python train.py --head_dim=96 --lr=0.00056 --grad_clip=2.0
MLP neurons of a small language model. Each row is named by its layer, matrix (down: output weights) and neuron, and shows model dimensions 32-223. Each number is 128 + 32 x the weight over its row's rms, rounded and kept within 0 to 255. Numbers have three digits each.
After each neuron's rows, "raises" lists the tokens whose logits its output raises most directly, leaving later layers aside.

L3.down1247:147093097125192127160138073118072072103116066092110140115116124088118109159138171108132132058098112137128134107128152154155137094129152133145149135132123124098100137164108145114108087136118109113104107108169093152089123140146143110123092061114122116157122143156121125110133084127130192178159136099099152070115140166132130130121229078069096142108169088116150197173084080177134132140117151117056144160191093169111109109112157119161126070070134161162125157159099174152157078156118126120182149162139181138138123094075204097121136145122121179122174102111135101087129216147156087164
raises: "there ", "compared ", "they ", "with ", "she "

L3.down934:096162157081114142123105081140133151089109094121100126125101078119174098201090111175138142113165132173144121135109093166153118128120090118037140119091090068155126165127113141149113109191104146175096137127170108164152082170156143118136084175127149146123148080101114149111176117168133077132098125047237092118133179119130193140138170132139171139050135070113127158169118149160160184140129158129160121129144119087151105167152059145142152101145140135154088158119154112115159139107164121107100144137170151120151137064144119137096133173167112121112188129142099084098110126102136088080
raises: "month ", "April ", "May ", "March ", "December "

L3.down1478:130147124136169106082128136161159133064128104077112162193141086105141124103114151151099192114153163074131102120115159103147114082158144156127174080154143147188124103121131097144111089119058197140199143116166148140140158137144132160127085139149102135102141126191126102155116117124126136119106160094150084136150113186172119155121149119197141142125145146147098109146105083151099141131170124082091114074194124184142147134110099132158118146123089101049160122179124130103201115119133124096107116137149088131140159161149142082130128111115120144085103169145133148138046160123144122165
raises: "has ", "participated ", "announced ", "wanted ", "acted "

L3.down850:133099098119127067098115102126126155091123118143122141093136101138125054154104162130081078131082116091142124102122127161131087144144142122113130152120145104086132139195095116119105162121141154082144161159127118119168156109149077109078110109134149094157122125126159157058137099166133141112197105125147127095172140127071187141113137102134090160119139125104106117154106111093154158195093109133137132207101092128119130164097166129127147151179091166103131119090099055163125115130108137129147147136162188115128147079179160224132106152142131144128136117105143164053117126161059114101
raises: "it ", "they ", "he ", "there ", "its "

L3.down138:122130158115167114112087103111104119123224147085078112178131120080144148091162151128138107095149123146108131047107077123110139124153158109173103156162123172119111165132116142161114121136138165083092185084176074109147144157182150119123115129146134159122145068112130133119083131162103123089147163119170114142145165155120122129130161150120142161086143095143151173117093119126106088046123195148144110070162142136076109104129085130111140096108120108121103130082103154197151182073186110126085074087158137187171130107197120126167145230129089078122110098124108090158093150091148086080
raises: "197", "199", "198", "196", "195"

L3.down3:139063142092122165172170121161098121132155167074135149108084149088130149132089120171145140060112124117121113139116123118115125084194104103146167161158076111146132159128181126193174089133114134188162130142128103092141097197160098162099166163091175095119223128097113135205122122160174140157133152113147127112117166104134144175159115145155160191108137200108185135163154126092081107092129165045114133083144118104124095109136153114130156183118099106155136176169150164124120162160133161107096125078072132078125091096133156165142123138131091090193123183151116147168114132140124147087
raises: "its", "him", "his ", "its ", "joining "

L3.down1110:073110172147119137088100106174112174120181073105116107220161103106141113174149156105163081115127140146121100141124077126159105146149132109144171102118107149164115143116171139162126053148106135115144153130087119144104160154172093169137130113137097103128147096118116165138126028139113101143127138074123134126107084118123141189152154084085111149091131104141121175134161162110168098083140174140069135179156094181160113126111110166164130111184188092140138235090189175158086157093156134150146121058111109142099134149137131137141108120207128102119136146101108090077097139138172166151
raises: "); ", "Died", ")", ");", "), "

L3.down1371:208080177082119166128131106190089111167127110130037115133113146149162102136089156123116150107154141137099059122107170113159137162100137128139171138128124133155157092107089171115100117131181092102096087138135158153158122031090097168111128129095168187087144152193150084129110145153121119146124112096175089097091148065135165142164104098107117108203111100133139102088105102175098191156135176115125090114162130150074150111163143154115182140151154175163122083160138166123148152132132132160139168112143041232107073151119111113110148151120156168150165093145139208124195093098139190150
raises: "to ", "toward ", "to", "To ", "towards "

L3.down1482:191150152138104086076147070151144117132089140147123161102151133086121107126094132142178121186122155146144154099091125142080120163149091091120096093109090099142125129095105148167115149137114221091138091175135110114139124188168160087173109175109115125139160104121123146135133127114149193161148113061138109133121143071161117099155157104144129117090119145173080119102067088098147140101134126129083148090117145113115113021109109067089064178124151134208095099122170114086104149067118180146113155123201101149107100149049150138109167093119140147146182109129112120147098119099170111090
raises: "music ", "film", "album", "films ", "film "

L3.down849:103105145179071138165125056147128204112079158146135144148136064115135128103146111076125108107159105129148130084103016100131147147084118164091113150132062154151170136082079153119150068181142134137148120163103187123100178191158123158099117078159147100176150112128113141111105091190108137123096117126137118119123164152124108175128142116168147118130063125124148131095127129102133123111160183149164153169128085148119184133186176090101153123162104139139107120147176198131140092112175104131125117115106128098073176168165086108106100140169180170074136150115145111121143118169132046110
raises: ") ", ")", "), ", "); ", "Died"

L3.down965:135089069137113118117092127144139122142120120147146094128136102132099069132140129128094132128084141105146137154069083134168053146151141121064078139140178119140122101122107157118149165116156179028150181137113099091061134134100185131151102088138151147167104155145133176113181113146153082090140135074120122089168155136183125137089127131171112104149153090088102170121102133117139134194082116161103172196144133147039153164133151137115174162170191141139149089151077087110161204156146179125138132186169157114060127135098133191061135184147177184143131101144119149093149096084098110131
raises: "them ", "these ", "it ", "their ", "its "

L3.down538:123130187118114164103099100090173176071146146156137137169144146076142134138163143112097111128127120190122168133068087151122116097172167121168156132095113200050105128123145096182164130139126109088131139075162112146117142000130122153134129168085140141125121102112171149159152111119155108122139159111199114086126123150079166123120143132146135153150115112113103168132118109121171162117146169154154172108131107107103133128105056131078141153129153109181087114074066129165100156151110144139141141099155122113146158139133096121175123186134103098158179095116126085136146173126129085138
raises: "195", "196", "199", "197", "198"

L3.down1229:121108112109112120091146097138128128149045102124121133142124097171135163108148103144104130096189122134150097171146189089133097137157153147097145130173055108111166039105098105123094105133081104112124186139110112124081146157138124099133145117178170168130169146160090117101168143166094151117076085150118186123135020190179099181122115129147130139162162141127110127150147154086149111149162148191105143125118110114123091060121139090167129136084141148153129168123131047135142108166089196115119197179064026135084130111150169131146057123121133145079096159149179146105074109086109132162
raises: "came ", "occurred ", "could ", "arrived ", "appeared "